config.toml
d_model = 192
n_kv_head = 6
weight_decay = 0.2
dataset = "wikipedia_en"
MLP neurons of a small language model. Each row is named by its layer, matrix (gate and up: input weights; down: output weights) and neuron, and shows model dimensions 0-191. Each number is 128 + 24 x the weight over its row's rms, rounded and kept within 0 to 255. Numbers have three digits each. A neuron's up and down rows have the sign that makes its largest values positive.
Before each neuron's rows, "fires before" lists the tokens most often just after its 100 highest values on Wikipedia text that the model never trained on; "fires after" lists the tokens most often just before its 100 highest values on Wikipedia text that the model never trained on.

fires before: "|", " |"
fires after: " |"
L6.gate273:143125140095116135112156147147172107133118168116143119132092131176089146138179154114136127132114145134161119131114058155107133162100160159158112092166134146121167136126124114112120155161118111147141100144136101140159180126138108151133094131121118189069127104121094114151103135157141125093100147127112176084137106134174170163157166114152122105158151117155111122140158111164116119127137106126144158125121152089109141131110071138123145124082087142105108113152115143132157088091111145112151169124113122077134089129124116125152131152125154113107120117127146152116120110099133144112
L6.up273:121123102132113149149131186101146161101141090102133139121142148120135113084135120135149099103164141155102159134128114076135097137092124086107127112118138150170114123144129155135143076139136152149100151124101134183125128154131110146165158153184162124132152111144106121087133117111139162109161187120103165108139102140098177146128098135125140156166136089137152113102173117140152116133078178130146128122134157108107135123166127167147144142135105131123136176115171115066168119164103119137138082140121100125122153116124110123139160120137159125129094112147165147150120100131126117126
L6.down273:142133118146136130101142124168117139106131135127151126135088123163124126090143187125127152134133104161151095158131101144117158084159093133116160123125171114152136097154134112159143184112120071139115124139164111111140116170134097143104123135159181102103127141139120111161119129121058070118102105107152123142130120119147114171131148158156115168120101150134113098155138119116112100100134122102105129105142119179161067135099145086175110110147120136121122096167120154113100142128128157124100120120142111119110104140111147118128105126151110172111132099100150153119111186115092088114

fires before: " |", ";", ".", "\n"
fires after: " |", ";", "|", "0"
L6.gate690:092127141125166107114111162118132091148105143141161143137080151131145118119148166126117108173084103165098131150109117155157112158118118136185091108120147147127129122136132095153167133134120151145125094141135104123136121131136104176151117103120142127148151091123141125162125165145121138077149120174120148148083156146146122105125114155143107163138133141103093125133153095117145127098173123141145132087097138163101080169152112079116135139150122123139112156059182145147094134133100166093105136123121135120144146129128151163133152098104139103097092078153104112104119142112155130096
L6.up690:139135128117150130135124149151129087135090124156154146141097146133106088158115105125101111122101100081151160091101119151086123143129113110132134140122163140112126178117131116089096090152150157116100094153115153141176147140110100112168148136111160116082167124132083132151141171148111127158115134088134123103116133139113118163105096105141129160141133092149114104114113074106138133136081166101152157117150133148101110114124103128054136140111126111140141145094146120076141130130139186105093119162130105147100175131104131172137141148137153108141137133110113142123122186125091142128
L6.down690:156103132103121111140091138171129125161107126117133142101131149136111110108131101145102083114098121135138134138080112141128157144150163099175098133082135146136110148098160114128153135133134127161108100086154111133155126127131135119108144100092158101175165112144119035173141135131086103103172106145164112130106092130136143117140153144122071127183127168138120095149123133103163108129163143134133127108130172132122113113116143131145115088165100105116096143127145119132157152108108142119134085113141165141109157138126160176136154132144118117143113135137124154139168199138142145146

fires before: "-", "|", " control", " |"
fires after: "-", "|", " |", " No"
L3.gate186:110100174150151096131068162107131143115110130123136140107109065114086084121129122106105129120125148137151123140140096110156106131141136122119178108130101132115160114132098180146106118089148098131093105130122066147109107151129116117136078142107136092111159092126113157125131125155093154083129078108118129121164106160117077113148116103113132126136116136174088092117160122139122148139186171102136147109127115142127089093123118103127132134125141153112151117163177102129103119137134114092128116137112137131118116121132118148147181128104150164159103088146125114119118131108141072090
L3.up186:147128123103127118094133140111109159126106092143116101148115125139087140143121118136147227144143122119109154074180118139085104163107132153096111117111129166098122129094134103126124124121145120147120098151161127117145178160157105091129136142158132136108120170101102127096126132120125065145105140120113093156099160090096124132107126130114102165174115103123169116142162159116145090149151123148179117156140126125134122102109126129106082142130106100168122111128156057120138097161112122116096156125140115122118176156097109137140120138119158120132156103111125143138109150100121119149
L3.down186:180130181112123126078161125137123148136136124113133134119121130137128132137121138120119171135113134137138132095105151193103134187146132159101107161100118139134170116076126095132122133136130136169166134196137122057134178104123139105140125152119114142145139156136160104108129135155169122146094154132124121122085149108099112161154121102130118160101138102125147168153119158114116065152132142145163122131139139148126157116140124145118130116146137137147087129152116099098098129171155143121111131081128097117109146139107103162171116148091162120122153064118143137127099166119099129151

fires before: "|", " %", " Votes"
fires after: " |", " Votes", " Candidate"
L6.gate316:111152119102112115114079172143105121131133147112131081125092131138122137097113137118127129130146146176068129126136096103109150138129129144088160117133140139120094151158127141138118102125130120132161130088080133149140117119114115187151094141158113122107122136094107103103166115193108132154152097096103118129152142151150136152162116116151131136118178139104159142122150161137097167145125142145127137091101171096133119122130115132122081109130119133095120158069094159128167103118084104141124080107137131110156119122163116096098131076137184146090164095123140135125111153140129111094
L6.up316:138141136134140113136136118112119146135156117129123120105119152146123111113133127129088093092111137106157081119162097161137100134109145142146084138169153139139108175105153124099149125123123164193165086139157139152150094147136156128137139101165137098135153134146070093160140118118127140125106141114109117165119097143118141125088120162137143152114170143121166147163157142166100113155113109098140135129099127163143145158153124117136073110139163092165137124119122079163103129152139164116164138120076098175078133149084144128141139117159143092096134146069113118132119126099122112127
L6.down316:125125159127123131078094117119143124118109147131118145103153117108138137123175123120149102159099100145147087109108141136121107170153144089099094152098103123115116131147117122135127162141121116140147122122151136064085125133117119068133133126153126120114119169071128104110096116116135133132052140148152117047155122120117117110145104135079102106128114118163151105106109084123138104103134134125085119163121108145114134077108140154181124149104131122119130147129127082143157113138111101097127137117114124128148104108143124127113096110115105091138091152146101130144087131114075081180

fires before: " |", ":", ",", "–", " (", " –"
fires after: "|", "-", "=", "\n\n", "In"
L6.gate747:105134174105125115114127122116128101130111147148144141145160127140149136112129118102160120146134085103156138100106105127099119130147125132135117090114110137120145070151083132152109099104112155150127103118101129141108159122119194114140088108135155147107088098124122153158121152155115119136164129081139134162139118152114198131167128111129105141117124074167145073151077170117149111105125145105139157131157175127136110127117128121104125192109132106134104135122100142169131086146114113160133136149128102110147160115157080147172107134129133145139149126152119190089132117123121176112
L6.up747:118139184093142157098128136130148174109158121088121132097106109153121078134094107187112161110139117133145121105138093129115119124116120129144129094154091091135119112154110101161093150113083151137158118106102106114127154163090161139167093119157120148145107102130110112128110091114098169137139155113097116173129095099095177152106148121118138159102143068186115099151124137105182107133130133106156100127139136098157149108123161132138158134105139108146094156128129143111104127120123103155167100133090127138160107126172143130119092142125128135141141127131157114097089117140106142148
L6.down747:131143119140149154136142127111109125121097139130130122101086139143126138118141110134118109121151168159107135158116109146120118111099127090139166157155153134134114117120127124101132173116152163113151134137113121083134054158089116123121119121146154102098154104127147071140127114140107152135114138093092120114115168151142102113136139099136116114127162186088110138117167128088162129149143108109170113116117082154144079099136111165160099097144058130149135132093177168083134167131121125111128069083143143091093097131148114127134110115129102128108116119101151103119130108135135078115

fires before: "\n", "-", "\n\n"
fires after: "-", "  ", ";"
L7.gate684:127117166124102123119125124119108138128097142156140105110130181121153129130130141145101119105089145108095128204082172128116111133101119109159112153110152111120143153107118101110118103170139115106139109130140127135117080112131151114138159124133121140129154134125118129138086165152109138080167115158134143134123137092124077145117145162112108141121168161080108109130126169103158110110123132133154155091129148184092139118120133130116118116127109120115207162121133112103094116112123171083152130146153136168092103184079131142128102142150129099141076142152137162152125152135088122141
L7.up684:118125120134135131136153154142102141129099127109145135166150122134132105135149118098121123095124128138134172159150134091160083124103122189156108143108129131146129142146148143150160101139144169114177149154084130099130111181113105154111137127148146121099142169176162105179157164127095148146130158127128131099107133130125088115153122135092139134116168183124077153151160119104144158084145145132153129128118149117114097156169080102112107098173118145147105123103131185148133139116143131126110137089137118163170131112147116192170136116137163140112119123170112121149135138139160137145
L7.down684:130134108133128166153129148106125147161121103123102092097128171130115157088114159138131077115107149120092137155093169135133138099131146120130147161106108130089177132138094149137101117150152119120112120091164152119150154133106125108144121085087140153128125169136115114158148147128130098191121118099126177143154166133135097152136122125140140102157196112128109115133104148124147104151133147147143144112119135164137141147158114117147120086098121087141120149138161140142158158147160147132134100094121114086137107197113074120126097115132065162128116126115120116121086119122095142173

fires before: "-", "|", ";"
fires after: "|", "-", ";", " |"
L4.gate347:137146132150177112093075172137159125117134155176135130115111104140157120125122149133122157107105103170103142122100112125165111137133123159130139122101170150126104160110108172142117179076170133136149108136161131139125121133147093094135133144138168101123107101105171125104154163130117144096116096135110121109141137109161096095102103169150123140162131145107159091127127114134085126142150163181076135125100153089142127129159126094154095109130157090135179142092155141137107140095117161103095115095131091133139155112112142165132127160114159127131126086138148120103115135113133091148
L4.up347:154132126153139118113092098129142109147093082109142112097123118139094091129099137140146128124095131154182141105111144123104104137104116147129139116079128144126073137115132105102142151140147113085094077113108110098078094142143143111173162118149132128118119082149134145120109120147115143109142137110097091114138110128102099137136110117150103160138155129128120139126087148122145099142130120105124140112143143146060123148124163151106154109138144184126100109153121130100150092132156111135136115158158123118128141202154190129123129145142183143127156061155108155093108117134176117131
L4.down347:101129115145100124113172165181121138164119121114142112112120130110134105149122129128148117120083119124126141138113144167115110157116123120104103202103164132123102140094140134123140147132154167134142122133136121103120028134125108109073106122114117147139155123189154117141136123131060129054107137132131129116122132120148135175150139101068123121128146137165104117135138115119160098077117150121114134130134157114112129122163110140152119125174154083139118107136127160123169166137152144139110101125122059113119104129120126144137136144130100104100096078141135143136133156119135107127

fires before: " |", ";"
fires after: " |", ";", " 14", " 0"
L9.gate253:139159149143110137138124161129127135168111137148154095126153120168157110125160124095136100107111124124108153157131116159150120150076173128129136090113148107116167184102139098101158108136172109111148100142116101152105109120137132104119168105134172156105166123108119161156124122147142133116164153140124178148144133137132119134144120123105104174191144106167176086154113097107126143081127121138132167092165159116114149155168115146130176139143116102136147155122125118122178130087120166102158108112110098153126113173089125114143137116120137101119110087105107111126132087143146129110
L9.up253:132153126115104126145089113142133107165096138164133130159123114163130058119180132121116138123108140121142120093104122078116119103154128117099185125130136114159140145081130148102162117125128085147103115136081122159151147163155148176150124117109113137127152089129110136109096140155122154135082154157163135136127137129134134155119102149168133121143139167143092123115200090147140128121083160138146125112128128095157087160145129108111149144123116155151126099084137118124119157120102142110115140125104160171165178109102162160120167113102182136125149136143137117102147150149154145107
L9.down253:148109128139095099125144107191121074160091057139140125139121100148169118087123149127099132121129116125129124144082097145151142147138114121113155084115099130145178189089124139096130138084125141128089153098113162135154080116145149172126127168124134133113173137133110113172117129124119110110181127137093139131118147105150130121124113095108104098116150145117132126145151110087157141167154142174134152092120128128130112123115129110092153128091111133113110124108175133115113124096102164110099080107156121150142140142107120158109139124115109094160130145166121132148095165093119144105

fires before: "|"
fires after: "|"
L7.gate666:129149121113152094091144133091141110180112149177175127101124122123123110106165128128150116128131149135100146133116106157116159149134148116103152146118163133105104109118126090157105115123170133113154111098125108112129134148136100151139127121163133133121127091142155110083094136135116166084139140134161110095161112148149176144093131144164089177142152154163115113182171117155132141119167134156087166096133153134124146176153120100109113125119114100133153133185142168144135154159107094137132104111130096129129160111162169119146112082149123132101138115132176183107136117105141111144
L7.up666:106121124145138113149143182107138103129112156147154147118106112138120151100123097145149119155161136116089136115115157146122166089086113108148144088088141115143126122159144144130108123109167136123130131135052138145136141149073115109147132107125144092109133164128157146124169139156121128159143122143094162118115182153148126145165148114133093138146056132159133087159126109118157126104105158133135167114098160086124102149108123141126114148090115137128108154104158138115159126136171095119079095116125140143153167082163156095110167160141112135147117157122099114097150117155141150103
L7.down666:160151116136136106143128135098126120137092127160097111122120152113123107157181143132133136122083146140156144143112109170101131173129118109126129113089132126098095126117144138122128117130180096124141114154151135138157124127113121163122135095115144108158146113179126095096105167132071139112179153094117107085105105152135122110092121109134138116115131140116139105131131145140114152142166192157140130159169172124102092117135092106142138123207148117106101110160130124148160110146147147105140154113147080073125153140122152119179106098112116133154142117077151173134103117118153101114

fires before: "\n", "|", " |", "-"
fires after: "-", " |", "–"
L9.gate136:088133160094145101154103093133166141151117153146124158165074147127087149171135096122124120147109144110122132185099127177137132121088109195134128125119127129118126139170111142149122121100132119143140089126130115121161101153128115119162147103129115105104089129128086106129147108175126135106125131109145070114152113152154130114126097139125117151141174155137158146158155113147105151137141091150115130100132156095079081130122106131159111139148143173088134142123149182121156122138119098120140122139119111118156116140152137158133131171100119187116154137135109177136073133090136137118
L9.up136:131092135137197127113139151139079119147127154119144125124120159107123109103125102121122129119115130115150110129104095101127127108092179150048103136136156131107106116112121099092140152108126109124138132132138135112066147124140166138083164132144134143128136111112119132151133145220140153173117135146102130149138139150150126175132147095138145098109123149095146118133085123131139103067130124145124126140158137145114114129126153147128163122085129141119135169077083134130172146130156153134142153154149132148153094117095137116130151120113056133103113138152167106115147115111087121155
L9.down136:110095144112148179111111135105133149120117109127099125158101108129146104148148133136136094144137155096144110172108150163087140111105106133077094133127107112135155151134124107115176135114183103096098084122116115106117180134138118127129147123116151115118128129095157090147100138122169107160101100110133139106133147107128138109123164086110120146132136160124109135142132126116103108141124152112089156095155159132102120123144109128165112110201139117151130128095105077151095090159140135144147164159123127117143150154124122144167094131146070112150107070154190131149159152124134166125

fires before: " |", ";", "-", "\n"
fires after: " |", ";", "field"
L6.gate555:106119152123135102154152104131141114142083156133151180136124149147095133159107127138088122115104160124164183156154117122116139087158111082127075133109146138167142126146114091159131119165119147089130113141143125111165092097159123114113131078101111141084153092177155126182091116143149117096144117106158143085124117140122105134111106159153150098126147136149094159130171135092132131127140157112129131121096156176117136115143136097148104126142153102170104149113127183147109111101135152143111140176143133184080143146101132155133137130100150141120111130139122145116154134120113113156
L6.up555:100128129088143163142139116130110136133117131146143108081148138116119098137133093135111104083097079115124137148160095145172103122162152133144124191154175152138129151122117131145193127113116139124152113133115129130131103169130156164137147131149130120091123151146114111118135180106141147103136148127089118117085111150110087095119156167130114132109116159145119116164135122128126155114158158118121117133107116088176131162178141119161109102136106117148142155116190135108131173105118109120136120128134127124120125171093151185102093109065138062146133141122095106155133123138149122101
L6.down555:101136139081110159131166117137102129129156131159147170101138140098126102104086155125121101103121124084107112171158122106127136140116172131136185113140123118086147113144120120105117151136123117123087094100145148155155119163103147105146152129121125159154120160133085137148113126118155154135131132105121130113115159095121154132148175159065038143141123102087111122108114145164142155146101097118160141126126107134132112130123155182131134088099123132163147139133131116119095128114089118133134122145110123103102106149090136147133112217122104129159106165117096146145147133110121133103

fires before: "\n", "  ", "|", "–"
fires after: "  ", " |", ")", "|"
L6.gate734:126121156102131117131129176109165090152098151078120108131129162109093134100201130113120120091129129135126147163123136142121136144101127125082119162086159152125117113159137147141123112122155118142137098198158126157111108105135089134128188119168143104136141122149121110145102124121157124131119165132167180118139136103104099122122150141138127112129141155101105155118183124138092117101127126105114156081085173136106097140161086148147150104158113123147144136136123157071134130096104155097144143140174122107106146156141119152143166124142157140114109110136162174140127107113162136133
L6.up734:120100158148114094122099170145106114141127122094136124128117181138125176113185167125096133098096164153130129129136150105092107110084093115106155153120115134142125102126134140135122118161168131111158171123157120173139092123132073119127150154109175113144121102132136086126109161181135108123095156120113115113160140071133068138138139126114093122141148127097080115116135144091106157088150112108117152100086142166085113121138132153148090122139097133118141144121159155099131139115109110114118113146141133128115124135093126115178154107170119147091083106140127153109137114126115104104
L6.down734:123139146100116112151152121105146118096142083142132103124123152121145111133139102115119134134153170130144129130142126099101131109144137133113147187088108136058112135134101133135122129120151139128144141110119111115140177130114140114097129132106182111152109112137116096140144117162148117154104166099174202164148174139132151121117116133086120106163153148099141139193125108126127096160125121194132129155122099166104083101108128138149138114136081142141152167138134173127138165135090127142148096108112168107125145158120089106150073135147104168154148116097143125124138137122094149152

fires before: "|", "-", "\n"
fires after: "-"
L6.gate1007:154125130102159133166131131123129116139102155127124144110096158131163152107097113122144127080131128114140168114141138175100111137103156174137133092149096134146109135134126107119117146106156110112084138117133163111080098191130083124151154156089126124082094121134112146118124118159116163108128120132108134149094139116184120158083125140111097128144156131128128113164159131108132065086125102124103153106105167071140097141152123124109113093132109157107129109081126176112112126110160140137110128159118131117131116146148127169152095159114147132162097101151083094112165125107091145142
L6.up1007:095086126125113131128161152118159138153132100134101128113112135130141079150178089135135103148121090106156093155130109121110126152124079089161119104106112128115171158151108130122132125102128109085130107118076125158138126163124184161131154091116158137132141078125138191171134158091113156143114144126093123139108123116128116087144100123146094085118135125183152144122109109175138151150128151110122113117160145147122148149108136141178136148160154128132147156137150142088179179130104149148176094125115137093149127160130123134149157139140120143130115148163120132176133111146133141117
L6.down1007:131110145120113079140098136159103117130155099134104080109114181125128109148097137133118084126120073126141131155146127106088111128131202125149175108141140143169144144129129124147123099129142128134108159095182102125149102141132145149123139145119126111131103140134119108148139151129125092123078088098153114156140136166169105162120155189081128111155149143109115121131091157115110122169110113127153133110103146111140140197151181094142121093137120130129101128113128156119139152121100134125175093120153152111132074133153125135174159138106144136138131161122112111130117167161148148109

fires before: "=", " =", "s", " and"
fires after: "=", "raph", " Early"
L11.gate331:140146145112121107126152148129097093092155132129129146164119136121133130176154124152127121140127168094118109158085120130103120106164113155097138140118099107119108112109108121125099155127097106137120131140148109109142089155098159115085117099123127176123148115162161150124149112194105130116145130136111119130094178107144140116133117112105129121118142145118114105145091131119088146127151102135152137147136198143085137083146137137148097131125174092100123144137130162153137126098188132131148131143121124127097129128144126199136090147092090121087057137122137158104159108078139097100
L11.up331:166151159118144114135129124088156146120114117111137163099159152148144094122113142125117146165137173104143129107134155112118142157175118105082165106121125098134154077145151135171109128142169134092134080107141101149131165125140126061134153110142105190120128141131115138108156111116163141094140127144105121125119080105152118128129134132141137145123133122133101091103073110140109113150106147110150168115129144132093137123118133118073180103135148133122076120150164109092125114138144097103140126107159121130094133119119143138192150142121082172121090125137107157135150163115090144098
L11.down331:128151135145145157101123162142151132135119079136133141158155124125133114155122144109080090144121168130123147131142082141172165100148129133136134117135111129112104077100147128137071136137118118125128110176133143158151134115131136074103144130096137188127132158103111176140117147142178135097114105143155090108139122126099132140161134090163114121113109115131139111125113121141136165152179134120137138137119146188099120107107101137105136147167096138090076154141137128100098126123136140124126132165172104116083156104112141112092174130135055155099121130161159128111120127076119137104

fires before: " |", "  ", "\n", "|", "–"
fires after: "  ", " |", "|", "–"
L6.gate715:142108138134100124092111163147087106154109130139134114125102162140101134105143150159070130106091125125123148168115111117145132094102119115158150136117161112155126123133129138142137152155136122135148105129124130146131073149147105132173154108153129108133157153161136060123134154117087144101165147183126135116105141102126065105133120095115098166128148181105155156117180146109104129109134122147137115115100119099123097166142108132134114129129137134109143141147144150077108151121125144065085110126162108129174142145140157155119195132128151118111080106126135093077116102141135120119
L6.up715:118168150169140103115134135119085096143130123115137109110136175123138164115184183066118140098079120144121121126098175156147112120081083160129122145110128160147145135127131160111140139120145119136138142144130144152115088103103101113115177152152103157176134109130146093115075119142121129085136147135110100094129142117153065133110139123131153116120121143137139120085125124112137164121159142106131151065107161128100133120136116142148114115131172117116093125133128136112107098102152162113143142119144117153109091118114133131151192128151132139118094131167140135121091138109177139076
L6.down715:133094137107116183168145114123142181084114131118121099136112141121181122124121101133133142160144145132106129128160132128110149110143125119090175165126128104102100166140056120127101129125152131103135115122135123158148197123130125151106133114097157093095147113099113108135128153121159155171126153126119182143156165125125143144120097130124107128176122132088148114172119081099131086119126111164122111166113106179149113137136133145138119154096092145132160146135144138109137139137095121127131113120111177110140131156145123088153053105152100123117149110106124147141116142133070101130

fires before: "-", "|", " |"
fires after: "-", "|", "–"
L4.gate185:090134141110154126121088152138135123145110118164148146102077164121128090095152113119143148107117124165164082144119127098096115163121152121139148078145151107133112147137127174077099133118160087102155115105113071093082109199116117165118148153119171095119139121123159169108128142174123169099109131156094146121133127118131130095123126151111098155138143143145101135110092140113129109079149111157106133121147143147165125134125121094152128080172106114103118137128177115087127131156126152108111119101185122107108121147130129158129126134104126113143120097121111099137168117131125144111
L4.up185:116108125115150113072121153163107095169133147132120138093066130121102125133125134114135121114122133122132126160098135097085123107104115109105152148150150117146122150129115102110137156136138080126147118131147147162125160121117127172151174150118145080089134127154128127150121193113123163077112127104111117121134167109115122156124152156173125143123149107117161151098067105134101142115110173158106141125129152140161116148129104105157131109101163135131176104092120128083103165106109174144141107149157154089192124124159090172139108148107110132129112133167140127102152117145122109117
L4.down185:129111115179105162143157142090117158123116115176133080117143114111166130109119160140142104118097120164154163150113142139102115103095123132149147143128118131170134134104135190127133133143143140151124122121094119120128106115122151111115142079141145102110132100154117155139151132144032113068157122149103172169128124155114120125122147150135135119136124170140118121118135123117146095104109119172133121108121133112177163140192119147143108091154081116150101096095149142155136129100125109143129111076132082101163107107169105144135130112138074132118157138137138103134151124130157108150

fires before: "\n", "  ", ";"
fires after: "  ", ")", " 0", " —", ";", " 1"
L7.gate543:112092116136127105157100164144121110150090140137170129132122168153107132126153129163063094138149147155146155117118158122121121139115083112118149149124124085077141165134090142136125066160155127119096105115109115088138128127122100126116105128126150104097165095149156119152088152150152142116143157138120159148135144127129108107122080114122102133161145124124097112191159131095144077131149067120132110094077146158120126126140109148133100084114087158126155143081151156138125156119106132118148109103132130143127144128135108166155140158139147157124105139130139149086138134162103109168
L7.up543:136128126103140136145109129124133122105115113122108113126134151099150111122151117092148099144115108084112134169130094140147139137141174127134141163112118158100143155109115123124138150146160092112124123134117170137145097133120140097106181133141179118137137107142117115136119159165129125124125181106090183122112130135131106121157119155089083108136121177121114125136113081140116131148140099151145164067151148135100099105132147175160143114129094132140121150100149193100118145135139183105178089114176178104121106182123114155147103134167123125170126091153170151138124132115135115103
L7.down543:141135141132163092141140138116164096102141096154144103107110137136127165134150107121125079152131121129118137115139109110127095142129143115109146133101125137026118112137102157136136128167136131105135132092144099112134101113103103110089119150121177148151147123148060124175100151152119119102120118086168175121135127094122130141175125130101097112181132148111105121143148138139117153117159146135133141111128109124092140100114167149150096108166063121163126191156122150147099142131098133162132125096145122119096140150118094144143100175130112130142156101144097167114144133126139129151

fires before: "=", " the"
fires after: "\n\n", "=", ".", "\n"
L6.gate1004:103141162090135120138163124102167121123129122141156123111117181136079137176119145122130107094103130126127157156113114153127124128127137148111114158094146113137121105171091130142111091170119136103134121131152093133133142135132144063121115074123114145126149126134122135171100129123144127159139147111164164143127129142103173183159088139110122129136150116155124151173123134157118106161093108141162149104102161160091165129121118132147138105114163117179133125099136166154115093170126142131197156130106126131105134177139092127166088162115131167109093139120125146098130100110091109138
L6.up1004:100136090145160169084083146099153125105124134154114113144163104118132116134109090128133137171150113139113098097167100096141119184163123137153157115128154133094141101163109153131112127119156104161152150136113104111111150118135111178114096145156112116131129105090101159085159088112154127133157127139102092132111112142149107084139130105141158141129110115177132083123141082176153140111155134110121108157159098101182098138119105111124114157155122113078129151134143103146110110106125105121107083142119141121139085116154129093107109123121128121105142056119103126120102108104127118142
L6.down1004:121104138136089131155188107121096137120131091128131138079107138145131095116147133130114085112139110084124118164113118126142102072111168077141160122146105120132144160120121102115154126144127132112120146106133153168172040122096136108095124161149156141113159108190128111148101131094102140118111128157099132122099179091105151140129106114138115127128151138109149135105131127131146126155136119131141130142141125124131170126126206140149119121082154113148142134130157115117100134125115151138147093081135126153142121127085135133142117117124126083189113179106125138131123143150119067133

fires before: " |", "\n", " %", " Votes"
fires after: " |", " Votes", " %", "get", " Candidate"
L6.gate547:121152136170160143118121144180120134135114153127138084135123158134107102126132159120131115159139115132171124144094119107133138124136173124128148056113157171133090160170132138120125101103095122145107149135112175136120076089139077135167119120158135159133143122110133147135087128128150120083120152131091102115130117091145113142172126085145132128121113124162124111153155162144117150152185150091138143059087161105068143136112128121091118106161142122150103137118140135134168128101127161115135087143120134107139141127140121150131125150099114140149144119135112151129108165123199132108
L6.up547:111099133166144129144133152163138126182126119183119129144104146110121123131145142143125111135135080131136127121105079148165139109083068164129103098125156128137111154131137137155154101118142137181082148117166170097128139116125081125108161163164145131148163151146128090147091128137116113095141140097104118119130152112171112112116096143166148122173106123122120124137155089123130134113132133143156128090128129116111113104136159152173160128140166156120114098170172128093146116133115170077112128167151150120183138134112104172135154168163116114138146145138138141121102132156150106104
L6.down547:092118187109146149169129147143106105142122142130130150112123149120108153124128133138110154161101148116120153147142123113112100109091109153125140135102157133142132131173122134122121094169144160146089136111183150105169122124098115115106142086106148121112135197084122147115099194153131126102120122134128117108141135152124099136122148117133073123165183124119141129075156122072089138118180135115141118134101098152157151097130123090145091126099128114151138145116134148129179126085104133140148091097160135110121106116100121110142106182102102125138093110141097146135105151173130139139

fires before: "\n", "=", "\n\n"
fires after: "=", " ="
L6.gate925:111111168110140090103105106134143105118124148138168130125091151114138092125149096165091144135128186123172101116136133089089086166142083134097124105108098096128132159099066154153134139125126134140140112088127096119106166102115161143140095133150139144169092132099133121108114162172164091148085116111094130153114120092134112113165126122103095121102170104113114120114139128114147084103112106143142130143145153127103136156096150149125094139090129122144126146146135126122158136107085100135199149124105130138137138139128113173164115088144110125120132093154142149082111117111123131104
L6.up925:080153153110141134130132137161126180137207146107083162092116149134144129108108126086181131144116165114134126139122118125083120127091132137125122125119083184161141134121207133161139105104104136118180099097126120112116143066102144128101150117161152150134093099081139146177118134154133084089107122155133128151122113108132166157113126137103098145136171113120145123090103125176132118113109131145138161116127125119114128127095139145138159121119136128119133144113061110117132101115125140139160137139120083132106109104140127099131106127114106142128138150095126153161132135100097136122
L6.down925:132116140129136156171148111117107127132073098132151130086128126111101141106127166120132118150135101101120142137107094129162106140087151151115142189121102111149152138137133140133136122118119130163101142122081098129131088135116126146132111130083144087094195114149101124139136121184099132154113123147150157135165101155147142128126072159103098168181142143153082146125160118128124103137130088101127129139154123145165124131156090146168165118130108156183181162107140115128171130145126131098140116111118142134134110124121098106142138130116118138106132164133117076121144069100147088129

fires before: "=", "Career"
fires after: "=", "\n\n"
L6.gate379:104105107114174125133139122133154118085128131116162127113112139128079111126144149117117091110124102084108136128140097171128139145170150112137086151109108121123131147116091145117117118076166145146133127138117148141092124090087165175118123140177119161137112113127112109123126126133125124140172156113177170135126139185106141130157125117122124133107154128135117114141121127139152117175108082107192136121099173122119160119095098163180131104145086080137155124111133115136105105118110162109150178125101177149131088105130124102113095158135117098158127142150095157107086139102119144126
L6.up379:113117114167146141103099104117108139111114102147149118137152149124158106133139126125139123135100169142178113124136163147095117142112090140104157104120126147100134125160135147179125091171129139097127144106088156084089172127160102117124120151109154158085147134106125134096118069091165107162103136160066134136130103093124082093142119141092130168162122140144143115122130078143125105091128089124092130135153107146175114101104171189131113159111104130135159140133149169147127119115103118142154147135141150116158105108164090127110141133142121118131130092110115135091152130166133128126
L6.down379:084106165132099183140168118091136108128131136145140148131096119114110135109132152116133082122105143130110104127171134144144117114143135081141157137117115136140167153131138115102122117166150121134149136136162148145177123149133121107129132154128102151109127103144152132138112105101117143127088151151139147156190126106094143146116156098161116130158084203115119145093137131172116131139126078133126108144160111112108158090120178099162107137108161134123175150135120105158118119129120164156115149061118156154133122123098150106119164131119101142155104187130134142116100072153140098113